Weights of a small transformer language model: 8 heads of 64, vocabulary 8192.
MLP neurons of a small language model. Each row is named by its layer, matrix (up: input weights) and neuron, and shows model dimensions 112-303. Each number is 500 + 25 x the weight over its row's rms, rounded and kept within 0 to 999. Numbers have three digits each.
After each neuron's rows, "fires on" lists the tokens most often at its 100 highest values on Wikipedia text that the model never trained on.

L6.up33:528504498557537485489492485506505487515502514489507518476554535515485526492488482488507499512467514505497504468508492477511492491502519496508494528470526560488481496469486505472531500512531480539517496517536508482530507495531523533527530498488508501506501533498477505523493511573512549501500474478478505470467542502463443528530508464474488508497519471531495519478485449508508459479523470529502493469497521528508483524473491488533511469496493488478483500503500464472506475491471502526504545521535475464505546520489498553470526522494529519490472485530485541510533487483521509475
fires on: " of", "ly", " |", " in", " to", "tan"

L3.up2010:495494530485544452483486481472467568494503532447494493513512514509486484509488469524506517515483527511509495516533489471472511478526523500468514487452504481495518508520509474550497491495474504495515559509506470491477520497460465478499549554472511499499514484498535513499528491469460503537491449485443534507508531515493519522502537507449491516470499467499508524542490524509470494497505494442522512571481506471491479457495536520473471526465494495523520522554488463491467505545457481524513480508484543536471518497525479489541458482485513513526490511479513500511443477512541493475
fires on: "-", "th", " at"

L6.up1500:501512510481508470517492489527482519455498509508555488512481456461538455491508465504521473460485483505521461488511517517527521520493532492491513467555491481468535462521555487511480445491495520495477497501512496466524485464498460476472468483497456483496509517474473503514472530484537458533530464535502465527495483530538470445530525494482500529463500499522478451502490472500496509500548508434515522497515440529506458494542482462516489475517491513518505484490489527478524513489508521495532476517490497525455502474493515539488539508489461493504525522511473490480471449482488508485
fires on: "s", " to", "7"

L6.up461:484477471488486518516490479469542489510487519475520515478484497560546479523483472482479495501463509539565516509469489515525494472487519489527554509471510505488483532471486491500521485483478465518507558475490510541502499503498466494477543512461497523513534517535510481524504455497530501507462528462466507509524462483502432491469480510474512508498499553480528454482504516514521502525499489516506505483493459476504471489507527530509487493483516432517497516498521485528503445545514509479519465498451493504527493506484470511517480458524535481533491486527457486509523508504514476495
fires on: ",", " of", " is", " with", "st", " and"

L6.up326:455506520527466484528534492577553462499466508494471496520486512456529499503500472497503526499511483489483479482473495456499504499502519485505475484508470496496535484510495475510501542435519489531484475518505490526511521507539520504535504509541529467485480520530500499464510493512512476513513477507472524508513489522499488530496445473476455490512515489524469513496512493469486535486516517510531497486465486502496499546500533534474557493492517518512457516516516525485477516510497502541508480462451527495503442510502527492501453562474440498501469477554539483478507533516485466463
fires on: " to", " for", " had", " up", " not", " have"

L3.up273:507522505501483527554502448512517534501500473492508468459474479473515514500546538501525491501566465563466543505466476507499542532554530544535491503533514509489505512496464524499510468518508514526532485506488462513496497497487497501475466466516492504501486494474508520454497512528496527501464510515465479521486472482497483493530545527483459521471496458484475516485492510503503445527503474516506528450507502511500511512513519520515489529551516514519488541492470496516488487515528498461506501519520482512525491526496476477498461485515499485509485578483537461513504505520484469491
fires on: " (", " [", "^{("

L6.up1568:503511516507539517575481501474484487459487497471501503506540463460524540465467490442486494517512489486479483533523497505496523508509503557508469491514521523495508494452553464494520511469520474501451509507517512533528526510501496539502520472477488490496551499535475456539518530489536516518518472526522471537488503534467470508522503522474506510532514509523515505460538513483469473481513513451529494465494468508544477481506503522483530488508482482533499500496476481482491526517501515515474473506522498556501543465536470490509502517495503485522502483475452531519487484473471547490
fires on: ",", "d", "ch", "on", "n", "men"

L6.up1732:541473445537504531482482486483452523500529499509485478498463536490532488513518494489523475498507494499557503513506475503455493533504555497535483506479514526553489491472524469534490507530505533468506526515471480488516537541522457503546450450512487469520480509462493513469483479542481497488505535517526498513519520516488477502515506489484475480428496490465497474502497517532547494528525503447497513501512540511467464515511491509511531503504533529484492526519497502498484479487543493513489441518507505475498504489535484499552462450478480473483512529477499518504458439500509513499
fires on: ":", " ", " and", " by", " the", " as"

L6.up506:481522515483490486493485483428479557490540492482471484504498479470487551519495479514495492552485518504490459523509464516500500505489509499492528503513478471537452511493468455515477529457524521481489502497525500500490515477488493477507508527528480501504513507518515530501473527511462523458483472487489523512501496532544454457467488469532490465456515493519539503499549489497503489468522517513522507488452501470485488555475487495493493523482482486495507488506464483477488454502514521538527496497501494494489511510539497511524528508493491529506531506523485472518516515480480545542
fires on: " on", " of", " ", "-", "ing", "1"

L3.up725:512500461493538509456491512460503475502522511489539530495523583497486505473460509526508516509522451502515523494513476454526514475522481443470499496492514516515524509435490510524475488499542519469480515509533495454484509525542522518504496488518508495517507564465486530494493519531477483504477534495511482506550474483493501539475482495500523494475445518502449546498461486495503525478480547507511506527524519471490477484521507479499538478489453487435492489479497524464465475508500477520507501426503525496542510498504494496494483520501515471492489465523505545512451544463530548503
fires on: " and", " to", " –"

L6.up1537:549496487517492521531526516482495525516520460513505484460472483518457541457470485489516517520491469472551495535505511482507495476485474480513472483449473496480500500470510462505486519477517546489502451520465430503513537518478493499485527526493489486489498450475537549510467453514505520551540512464475530512513507532524485559507512469524511484483488486495509527509489501476508559491529501490512483513488508503516478519461480530539518487499533480465494452426473493542547505528473503532510459506492541510516534491503495492526476568511526511496488474494454508517457478528516473477
fires on: " from", ":", " by", "8"

L3.up705:522522517511457510440479488533514458520473532452472503489446541429487488484496538493509533476479513490503508505482486492515519506473493485508476480504525467542511472478540511527502495546525529505510509455514510491538495519492521452531476525485496523512470554484468449474528545556476484542511490459539505468492458507514527486512503535467508540515472512490510481487526450528532486515494467481533538507489517501513514512464489502478468523503528484501474517491476468549484496491504485467492509503507496515496493520477487493481490465475508531521472497455523475489478481535488539463
fires on: "\n", "own", "ants", "|"

L6.up1413:527513511533522510493518521530510489469474444541515518502481487441531440505514497524549517506487491476469486453465526498490516450516511528441487498539526485499492527452471450504469467526508520514486531483523487522540538475529472498486519507521508471481486507483462538447486475514519516497470473579509475486465515530508480481528478514482499476521500503498493497472468488461526458513524477485530536487515453510485522531493521488474486482504481498545492492462528496467502488459495521508467460506522469469464559493516510465502518528471500533501520520492496487495508499457544489461
fires on: " of", " from", "ban", "lay", ":"

L6.up952:495480476465532510508469528512505504521476506531481509493457491458601513557509475467474510481483518479497516515443545509498554507545459494485474503545485494502529487482478474507472476515538499523488507528464447507500505506499494475446485473497527503564492480470542507505523483530503475504490513475534479491497489462473457460484512485505440495476570502485500461492478483487489483505501512501532541476496507490499516537485520526500489503496469506529453486515482494514541462487490534491522532505487513478515464474509526488483477478486460509548519498516498489550535517520557502508
fires on: " of", " \"", "i", "our", " University", "un"

L6.up187:499502490484521406514498535511478502507477479492475514464510468552473509506522524501512465513542493516512507519521477530491484488503507447499520496528462493536491474496504501470542467516463489465501472492522451525477483489487507481523462547518505484498503520473502466460452518511475474553496480466470510509539522513539515554473529548461474463536456486508526464477535497537498517494486481507480448536515480497507472530444500511501481540508493530493458481511516511506512580544509522478507486524481532513494507479492515511492509517501490491546473495445505522546497510490501530481
fires on: "ing", "on", " and", " to"

L6.up105:467509424500514502477504471536499520504495478507494467488477550491476511529528518493524472511517525479458483453489514479526546521486469474454514530509497498481543471499514501508517495488495502484461510502481478562504486521475533478519505478515493503495443492505484521544438450484508484518513486469507534525499509523531501413518485466510477492534464482508505467545521513486509460486460497518520535497536538482485530552531471456533498492522494514481455507507488484501557481479517500501547516526486488509506488473508505463473467530519495510543461517521523497483531525531523476491
fires on: ",", " to", "),"

L3.up434:518472549498507484520507489523507523528509481446514485493446479529522536519519518493482485519557495512500499506486501499494496470529491481473512481473473488488479420504560464470510505441526517488508471483506479508489503515501502511442561486458547496500528543509492514567497458502505476496454475517520522480472509519505481550539504525502493510490509485524519490493507467484465485504515483483515484448509508500515501476478459448452487524502476541482456457458469463535513525544514503534536521530485500522525531501498485522502476502521497499486482499471532498525488514475468456464
fires on: "===", " =="

L6.up1935:474519508513483507524511471525460511480499509465516492499494497471497520512512504500476509511519493506472531505509485526508495509494497478515497521498461533506529452482501509511460493470505494487490498517549505508493507478486524466504468465411488460520504500503509501489548523460510505517561503540443515548462487520477525550491466532479512478496473515527483524525488559479483500476520494497492481515513552524489513564462497500496475555552511499515463473478436487486502445458556470553539460517503502506495468487495474506514468490502521492503502485545523465513473492512520474475
fires on: "al", "s", "1", " (", "am"

L6.up1514:499541507473517490530494508472489513467501458502484431514516517511496480476494510503466505471497490498547506540469507493466454502497450477500464505515550499515536549524533506503501497493529475487502499470486502485547546471491451528518508514480518496536565576477516492510489492526517467524545460476488509478518522464495502502486528533514485514483466473509508511474465500466482474479509495480483509539530484499458492488508520490480476448509473528490480440533491488508504492517515537502518513508548535502496513509485494523509460515545542499541540510514533510518474504446501459493
fires on: "en", " such", "ing", "es", "e", "s"

L6.up1088:477517541467501493493463499514501518482542503526540497493520483489535473471522494533501512538494490546527511536498503504485504523516499512501538546520488536514468505545525473516511533520525538510504499524482490474464487447492483486492509507536475495533503482533526520525494487531507520470532513463454481485526489509525503476480488513481497514494517489476539444508487465529480462498477547474476518480475499517513498497444467511496502537476486468542516553530472494495555547515525540490523505472489479511485481480512499466510487466527475450525498499550536513530495494504464463516
fires on: " in", " of", "our", " on", "d", " |"

L3.up656:479513482530501486533523520522449562468498496439485518483496534501470528468486499527499497535502510497517483514501540520518505502532525507524465507531515482489501501483462511556485460493479447477454557495496498513509475483493518494488491509484508494478526488464498508433484507534517500522495527565504540526436533500490512532514497529487521485515456475518483509501494464504526494496477513523523543483458511471507494473470505494480528493489492483506490519526460510496564500486487482463541411521527508546445525516523486495501536503491513509531546487495483474473506481528507562484
fires on: " ", "\n", "zu", " and", ",", " m"

L3.up339:505511492535446491448544526493468498504512512503512555530469528526478444513549514503481454550508503512527503493511527491526482496509484556500503471460529469500495499436515481517489466477506481467497465485520559498500518489522513478496533517503460481522455499496480501498491527516483469501551460513512535499534463487538519564494483482519501508510480510520505517522520463494477499472516536443553476504496493476507554503480496483490441542517516435493466517516485496499463526521482526503494481498501497491536505525536486486495474510465499483490479514493486494523488496476500512464
fires on: "'", "\n"

L6.up1120:518517551509490516536485474523509526541504483535498513527505506486548542536490486497473449475450509457507522536483516513477536483535484536504497517478474519466483474504501540548511492541546527486522527537520499560495499482477447514461484531470478483479504477507512496504467489519483543478485456478508508475530487512528427484465475495539474525482531471490516471485473492500502531516560475454508530473521476494477538464483496505566504495490515476493539473470467432493518482480492538551495483485493538547516522533531498476512504526487473470509491500510488502506454487522537508480
fires on: ",", " and", " in", "-", " by", " from"

L6.up479:465452549514466550526488475497506516512521516515523535525457508508511492543479512531461519534475515495468486539530453507491491487477537524445504474489500508490500485527481485507513409465539517480505507511497508509526461512486489502471520519499433496508532510517474509504467510514493501559506522505516524521523535514476500489493505550515532548520505519499527534507502500517539509481498494538494512538496516506475486486490483547553524470511477454479524484483511501465480490557513466513499503484507456521519533539493447565528510515500504498468480539470502508529505483490515519500
fires on: " and", " by", " |", " to", " which", "di"

L6.up1850:472492496486544502510511485460496452500481500489505476495511493531475471530505552487506487494511530539500443525494522498492499485544502439507487486519502497568526479511474472522512492477558542482466538499502500487492457520516546502490510522499503469482547493435469487517483546515496474497509477502500467509451523496504462481479526529478510504544495515554507465483496452519534524495499518525540467483522508461555483518498502510521515509476565507539455516480518487473540508458485522499483514515491490493531517508510516548512460458522477514440530528466483509519549464496509505474
fires on: "ad", "ur", "ing", "al"

L6.up872:466473507534527479499537516476477516467500522508469509507509528509496467504524468523505494475473512470516509510534521512478476476498553476492525513518523490520470486520519466502570467493490502524491508548481498471498507511479506489519493518511513502524511483497466480493505477521494513473472496488457539466460520518530512511481475566486448581460572511495498507526521505507500451460498508514499451495511498446477469484498514550477482504505527466528484475511517483517525504512483490477496527462510499476491516489472497500503497480527525475499539512518519465525454516524522512476
fires on: " and", " also", " "

L6.up86:475536479480469537491543480512498462505475513474566500523506489493517508499516504503496500532489450500516473456506484513481499527509510493479493497512530496474510504553500481449511523499513518529454521497530506536516546506481502501476476453489470480535510534479449519495469462515462495510493477471493469487480490505502496489528527501522482539483551518552489536475470502520537486503481494553508499483525525448500509508495485522483480506507507472528469513525544481489500490479464502499546490523504474488523479467518473503455508477503500445530526488517489489509448518478484498471
fires on: " to", " for", " and", ","

L6.up1637:493528486501473508469510471499511450530524494470479482524502501513511535552483495458516483526452542499557489444472494557553515493475538508545473531549493540498504529500472493490451445473497508498466516446487524536525520496555522509503465497496510480500509487507470486496468495520506537512495485482543491454490477556481524450474494507496504522483487513490526483486487476478519524508482484500455520524521524512482460521475499508497447487485460508524512512499471514486525487490442512495489467468453489531515520540516497541548497526502499485445517497544529479503519459488541496491
fires on: " of", " from", " in", " at", "au", " ("

L6.up439:513528518518522527515520532497461516520518495518475480512540458457532474463470552492560518545482512446497533518470495535436477483503508512513494474557500560563496476478545513487497511502484492519504531485437479494526503481521511519551539464531518441490471515540474485506460495542512534508484521476511465456497473474502489490496513476516527499497492499490547520491479541505485486524497518445504537524439516536481500518498504460494531521478491490465480503462502511527496495474548452539480501482517454504468458461541520477485521523476505500531516496516496527492535497495500482508
fires on: "\n", ".", " of"

L6.up400:529459511528497479507513508475475490524514482498476442495445475477521535450505514497483467466488454498496463481521494489452508529449516507493553518464486456523521482523517483533540516506526492485457502520497484516465552480514485479497462498473464522498489523487499482472488464534522526477472479498511541489505523468491471506504476479506477511542521443512520500543506451457510494505526507529535502476538503524480549541478480466513522505497495509492447499436509501527535544472507534500536490497496484499515468494558484511505459524458512538503486511476499467472510540525538469469
fires on: ","

L3.up152:487467487494556509489497495487501526458528506523526532492430543475507512510506530490556479457517501494472545500523529463503518498516462505493483501490534517505472499497519518495468491449519523439451523500486512490543512526448506475491498426504474541515454523540509469463508490478499475491458483511505457492512511515546473477514530475504475500499441501532464521542475535492468466479492493508522535530521489468499484482539493537527514502507476522481555520498494492499497494518491438504455503484491451479479559464469529506488445507497473490533485522476495480501489485481520514523
fires on: ",", " ", " and", "0"

L6.up106:520495459524520505463512480530497502529496491465512458472514496516510564489494501499525495514493499508540465491469496563476485476492521499471498511465516515507503485523482508498487481480549466500524504550488500464481509451514527486485483466527474506525525487470463479541484504476496499529481506500493506513498469511498495516508503527481512494540466468503497492526459488484530484491493510509500547431539520433441503509553461462532514525457474512523504490525511470514531500472530436505578494545528486534539482491516515488513544491500516499538522445474422514523523512496502469480
fires on: ",", " |"

L6.up1206:496531519525513512526514526488479485476536495487495502528513546517492507534530481536531514512501488519482455505499498513502484491481493501492449559531507475493512510467500484516504436493465553515496488542485491458513513535549494518454510564470484471448466476544488518512555531499486514468523533508488477532489553550534498511532493494515478522500503526503490514514507487550559519492507458514499486485486469492489514475486478453498498524515494461512491495529496499439527540499515473486456469444519520494481478467500499499492513469502563526485453493488504494509489489546483482457
fires on: " from", " of", " for", " with", " in"

L6.up1315:536493437506505535475497498503460470485528539526506531523499510495492515479531498521500511520458450481514524513469474553507501505489503510466481486463500529516531496503497491505487463500473496536473536474478485499509474502550461519490528524524484503521523536499458505471471545502499506473489507495500515517497495507552481488465487500463496435454530490512538511468472511494534500509496531477464513491486536505532458515528465515494524543495496482504499515543476529460514438490501478524476448481497497548552481524490533472530502514499472526504505479539512503456512490552485515537
fires on: " in", " of", " on", "s"

L6.up1920:504507464498507486493550468523482522492513530475477462481495519503484472538465468500503547493534550511510498501499495533504531458521510506471469505515460494542484508513488529519477488468471472497472518483490528572480508511510493526450548506477496471477505490469525478478514520480474485460494522469482522490500553468472496500486494480506539447515476498542514548515485475532480509503524508500527497524531475472513489494472508554470476509544495494518488500489518470503475498514486524477491526485474490497517512501518478538482495536481505478486465511442458496525481461434511540512
fires on: " and", " to", " for", " with", " from", " at"

L6.up443:510477499450516508493495502459516543525456504587518499506497493531519492522488464474525501475545484495509500546465547489479484462484494483516496495475514481532489498514496516507530498481522525528493515488510515484506519506502560499534501526493507488502514530443470523492460509513480530446477429516515480472523502524510495515480498539540451512518457445483507507480516548538481482503502530494480523436461514461506515509511459482492487532526476548515502510489523480493475502471501519466564533502501475476508544485511479503482485520504486559492518556500506540496514464517441480486
fires on: "s", "'", "as", "ca", "ar"

L6.up860:509470505535555523539524494514490570482465528500514472480493461502505506514489508497508512463529531490514502473504521532489490506501501532489512510514524519508493511510508484489525468470512519486453510454526541555486472469492504498488506518501492465521499494512499520564442520500480514495458481550448469508499492476507521513476484520517467498534444417467498503496452497519467495520514516465456449541509481480512491501514512463488483521532494457520502510503523497497499532496489504506508489504470502514519468491522472472508518513461511517495523516507503515542521502476503464509
fires on: ",", ".", " to", " for", "ic"

L3.up1072:503538518484478522496455535491502500542524481526493492494472489476499524503503502482505533514428509497493538497485555479494505484467528489492516493505496516484492565486498482528497524501475520534528508465520462517502485493549508450445505466518525486551530499520512512507485505528504533522471516454552503483526509516525575509527535487510473485512480515526528461509490521532509493511441512499479483497514518492478538489554471463488522486438493490478468499483488501540502504527500501509473535548488486496513460539496502485480530541494521463493535514456540457529499503532555502547
fires on: ".", "\n"

L6.up1747:533510524516510506438542521520503531549509472508534494493545494514497476469507509508494485557461505542472487512512535484474500449525503514459496473525511488501487481518514486561502492529529508489476503536513458484495455506510546515455553468521501460522447532485538488504470474486504537516504504474534507509512481487511519484493561517483482504534472446558520488510547511484534497497518485486507462471510484560444471513488534503488517485491471490513518463504480530521458475456483479507504510482528500506524529481508492465535511533508476512492449524468496466509450468502529496488
fires on: "-", "al", "an", "ether"

L6.up1673:487488500461476466519543447496468492471477496478534558483525530519508470526507540513531528514458514481522506476538466510491493485538516527490492519503471509486515487507503553529513518508474512544497475480541454495483499483512527499537534410502513487521498486541470514486477478524503481483512481482514531474505478494493513477488523488519460501501510474518478477467486484489491517525498549458541487486554537471470493482461510496525558506486491546516466501505533505497498522477502495482465507487480530522523523493490540510476503487478510482486539528482516513481525492500492493456
fires on: "ed", "b", "ing", "ad", "ore", "al"

L3.up1378:522504462509484497483488525531489483471510532512475520471479528502476511486513495507519495518511506482487527487532485494561506492462490463499477519499526506535502513468528499501505485484486521477476506501518494496491552555526466502477546484502501488501482527543547492507509538475529455515482496508525531495540532527533497492517489534517539499508484501506498533490499485518487486492536521495493517512540490498529495484474551504471495517502487482453529542523515504465491471455493468567475487439502508480549521476470509514453460524452491500522502469503450525508500546511491511497
fires on: " to", " and", " –", "-", "d", " until"

L6.up1257:478538474486506482458510528532509479476501497473520528480445508525492458505487488492486487498519488479471548495531472486499565469501495487488508520515466507496554498504492480542503532504516521533524494453526481504492455485496517557460469508480485505485493497479542495509513519525498534513484482512528482481537531508511527469494453509467468497515520524507506544507518475556510476469501499509466472489539466513510505518480494472507483487503500459493483553475452516510496500500463493468518506525514517502517501494482473529488493462475486494450501510512541528457535528514502482491
fires on: " that", ";", "b", "d"

L6.up1974:476506472471491480512500480470478472512534502532517482527423504504539496558500517515598498462485519491532513494510516499489499501515488495458525491484461542455542513497498494484508476516478526510476520478547506492516487477551480510514513454502510493492522555507482517530492458519525457476572481462484462513464489443520545545514512519471477532520494528504451528490475482500507507488494487469514502484511522534522445501485500488514443513549529541520523488507502493505496456520491492517545492464494486500513521497446517517474484482459497509482501497472545535517490497466493482510
fires on: "s", " of", "ing"

L3.up1989:534491494525466523487510533508513509517450533498490513479458557527537502529505463507464500475509491510514472508514535511492488524502477480521498457486528511535486509524511486536470459491471489558453531548495544482492554475467497449493479493490465459524510557478509450528487497508485496508480395480478527525489512509512539526498503503525449516480525521515458471498507504535481522486501509528479500502473506497510503516535477450518428508530503489493523474474507476462519507534460506527508497484473533468509487497476521494501467493493497512500515462526553507534495498499494515494
fires on: "\n", "A", "O", "AF", " (", "M"

L6.up260:481519473509487520510494507481478491527517519525520505509494488507504518531504486522521454491566473528484499510509478496519478520446542450476498482506515471468439524536512501455529547562522548536498495533527506555473491504482499484465497533514493504503511537482537516490510488534539503494523485481486547511519531495467482527494529486548534531486514536502475494482471496497548520467496489482501480485476504457488521497493473518541467553571496485499497487517495492493496494511490488501495530473481494482485531504512483425504487515534487492481498522467507477499500510499510488473
fires on: "s", "ing", "ar", ".", "ect"

L6.up54:528538522487483457511516511538506508543521525513475546545511471468517474486539530484531524527509468536476511495519526483545470498487490481458450518485530509467541467496503521504474499519490541501502549526511496488531497510424498463528523499450480486510497500504485442504484499534483484478484479478480465530530488532477495511503519480543460573502554482502495468485553459543534513501474510543503525497512462541486551510498475477505535517539534497549476488515458519523491486471504512448512504495538465497491523491463513503486478512512475489530526523485510507502471467521515519477
fires on: " in", ":", "in", " for"

L6.up1416:468456496493519508489530487439475495498500495530521530445500483490497495481514524494511507475491475513488485546498475478494489528473477532480520482480482458490471500515489489476494490502539526500478480511540444495461520522517484496501491487492502528534498537519456513455496518501539471512503502503460484539500498464561518528453540467499492512469492508478533497518517538428490470521494499491528479498501433497468477500520473475492528525486487491506492520471515467480494510488502483532518471457529502504459535442518522505504513486472529472478531553496510490503511503517477518506
fires on: "d", "ou", "or", "o", "lar", " Centre"

L6.up1665:495496516528471569498512521519546465487484515502515514457508479520525451484462519495515495512507461490476528498488495496542515504513493498540503475476542518498508510466532491507530496501531510528522478468534474522493456484496481486497487496503513518541543481487472509513479495512523477453480451480482504520514517526470472490512480476478481510484524490510537508541483479457520505444543476512496470526501467530493502498508489480459514499503510508505462487484452495493461522510475507441474486543501476495479506497466536504515517490480490531552417482481494537479547484457537492491
fires on: "ro", "s", "er", "um", "tt", ","

L6.up150:533467502489506507537463495495489497516512549500513474483541508518556527547490483510484529504495483530557512512472491527510500482452512499475509501491458504500508505524518498524521460523547518527474521524496495495533552494470492506517518504511525476490465499502513511479513525516519508489510466454496496493453535486516483530500472501498504470524510486504510501497512499506471482540466518473458527497537514496452490500462519517511523539472510537527466479491472501490476521521505488511524474489471526523497476467525528536472493511487510492518495487508508458545499531507464521507
fires on: " of", "te", "ed", "ing", "st", " and"

L6.up1201:479519530501471506535514520512484525491455471481528490523484510496492510503502470506464531510491498552477517508466500536509489499508488549461506523505483505508438460472496467524470499497508517477547475470475511477460428550513493494488524489473504440476527527501510490514509550504493501508435506538521521537486484514489483456508507461517447487532499498497551443485463467529492476503506530490481508534502543494461538507494482517488510481516503500499484494488496452446482480511464475469481513538539508527509485451542496485530519495545483521491520525517474522520494487481512523518
fires on: " ", ",", "\n", " with"

L6.up1286:501529467494501501466523503541491520476491502477490507507509473482514483502474460495502530471484455472509490484508545493508493439507476499501450505557484527518504482499474481503496502514497473471513585467483471499496476529498488508489485508485481481504529460481496500452487527509511508500485511495515518532487488508507480527503518503500533531505519464498538530498520453529455453486474516500512529500522472502520542475456515513475484545484486507496459512513486475488458504519537493512510540542516545488514501484537515479531539520486472517501484474527503495508536510478493477490
fires on: " and", ",", "n", "m", " of"

L6.up148:516497462496537485500486508518511526543544525462494494501505521474527463509463523516534460477470507488511466521512514542496489516507522519549495465520507563507508499454509547504496539471481510463508490498511510490473494482496498493472443504506482505496494466518508452536511526496494446461527487527484499533472500526518549506540540512514498476506525455475502478486517511506517506495517466504495489477491505481513508471516497532502499511498546476503506544494539495503494483501506503503511514503510518462521512547521447531509531547500478512480486518502501541543516470439499539512
fires on: " |", "%", " /", " and"

L3.up1269:484518504528481501462501499477522434478510498467512495456476551506549478490492519497515486507500572504485504490481528476496502507495479478496492491513504482484522504491508523476505487492460468518509484505514512525513527476511498518514488504539540490525511483482508468485524529484524505438510493472484534529552521463462456535495470511476520472483510499474512477493478528505460485490503488503483526517535525552491533497513518524535509512518465446479504529496514545490507499503535524485470482487509478506519475535484485478481499497484531500515514487499537503481480504507508504488
fires on: "==", " Tour", "EP", "===", " Conference"

L6.up1231:498488516488488480440506513482523492513465502478497544515512423490500553539507478470491480559500515506484452498472484542479511474478540534486467522543487526487474508559504530522494482539497501482543492505501526469496500485497499472495526472494475468487517446485531480506506516492527526504492477486519489509486486472462530442472483535492507520509505488528502489505535522522462547542530493478499491478476469476488490522510461524489491505509510534520444546474508483477491538499496483519431496447481504492547483521509502514528499484520488464502467476499518494504495499492538482515
fires on: " in", " located", ")", ",", " on", " of"

L3.up672:511538477498513538518476459535479532504522467475505519514480467468478470534471566483472498488518511507485476500503499519531470506439543474504536479494513491535499502484521497462520506472523538463456527522544500556519494499499471505494508476482477461522520516541561526507463529450512449474512528504459492496552518523545506536510472531501487500515468518479458501489508512482512541477463485533484557515519486448511497464497478523451502518535524467511486508545509558492490461447525499531516496456507532510526472513507512540500474517536482486545499489507458497498463488447473483497
fires on: " were", " from", " to", " or", " not", " in"

L6.up28:528495498511503491523509487484469520504500511445461475519449496473478497473472519529532488512496476509480513516499517482530531497517505472534531528516471471489488474480470563508463473492508535514508496526512491518494535526511496526473485562483539487550461509454521460504484494533516502474471458468493547505542457494513473484499498501491548505515492492466503516511488517536468463518485512488550494523480540540481493483501494522463516523490511448474480514474530518517476475476500499499548527494480490495475553523549527460490501504519513500522510522500503547521534525484528522475
fires on: "-", ",", "/", " to", " and"

L6.up1238:493487493515541467487493501498474512494505490446526506493552471530513518497535532488490547547523474541519525527524544490506485488546476510484443452487493520476480478513544502512479484503473467538525485494459487503506523525504473488540490505504505513482523500527461543516546522446477509519482473491510465508475460529502539495492450501454537464498497480499529499514490523476480495505520492528510458525496521512480501528509520496463478480518518515515490535463511500508492531512501487472529511517480475509522508495478490493470497524502528534508499515461504491532486494507539480480
fires on: "==", " ==", "ro"

L6.up1764:504493451538530521518521523501461484479530525516473502523491451470510478466506517516528490479466561498491506502449462523497455456518488514495489528531477559537494507466494559495479511481478553446477520481496499511499545492501487507544498512482516487520498500481472460473514467552493491524444477513517503428515508495478456448504491486469468463485438494502520505463496536500476480505543507532563483508532497512503488524503463478543512509475553447513499482501512521500491514461508504502488484473501490467490497513538485471486453543536476490520512502473492473504456540522499514517
fires on: ".", "\n", " by", " the", " to", "ing"

L3.up1369:491527509485499519483496505521511485490463517513513514541484523466468519524498526484488498520476536482513424487511460523506519543477471463481494540540512451519477453521525517493498465478479513501503530452496525528498521480509465483518514499492484520447505506509471548479512547488499515487485562496520509509466474552491508486503469487475481491508484535483494501505470486516535472514527486502523524505530494466528461516475491504456515500486494495513431536533433494502492504503470522499494484543535527519462481505533500511485474460476528508475475552495515527486493495528544511504
fires on: "\n"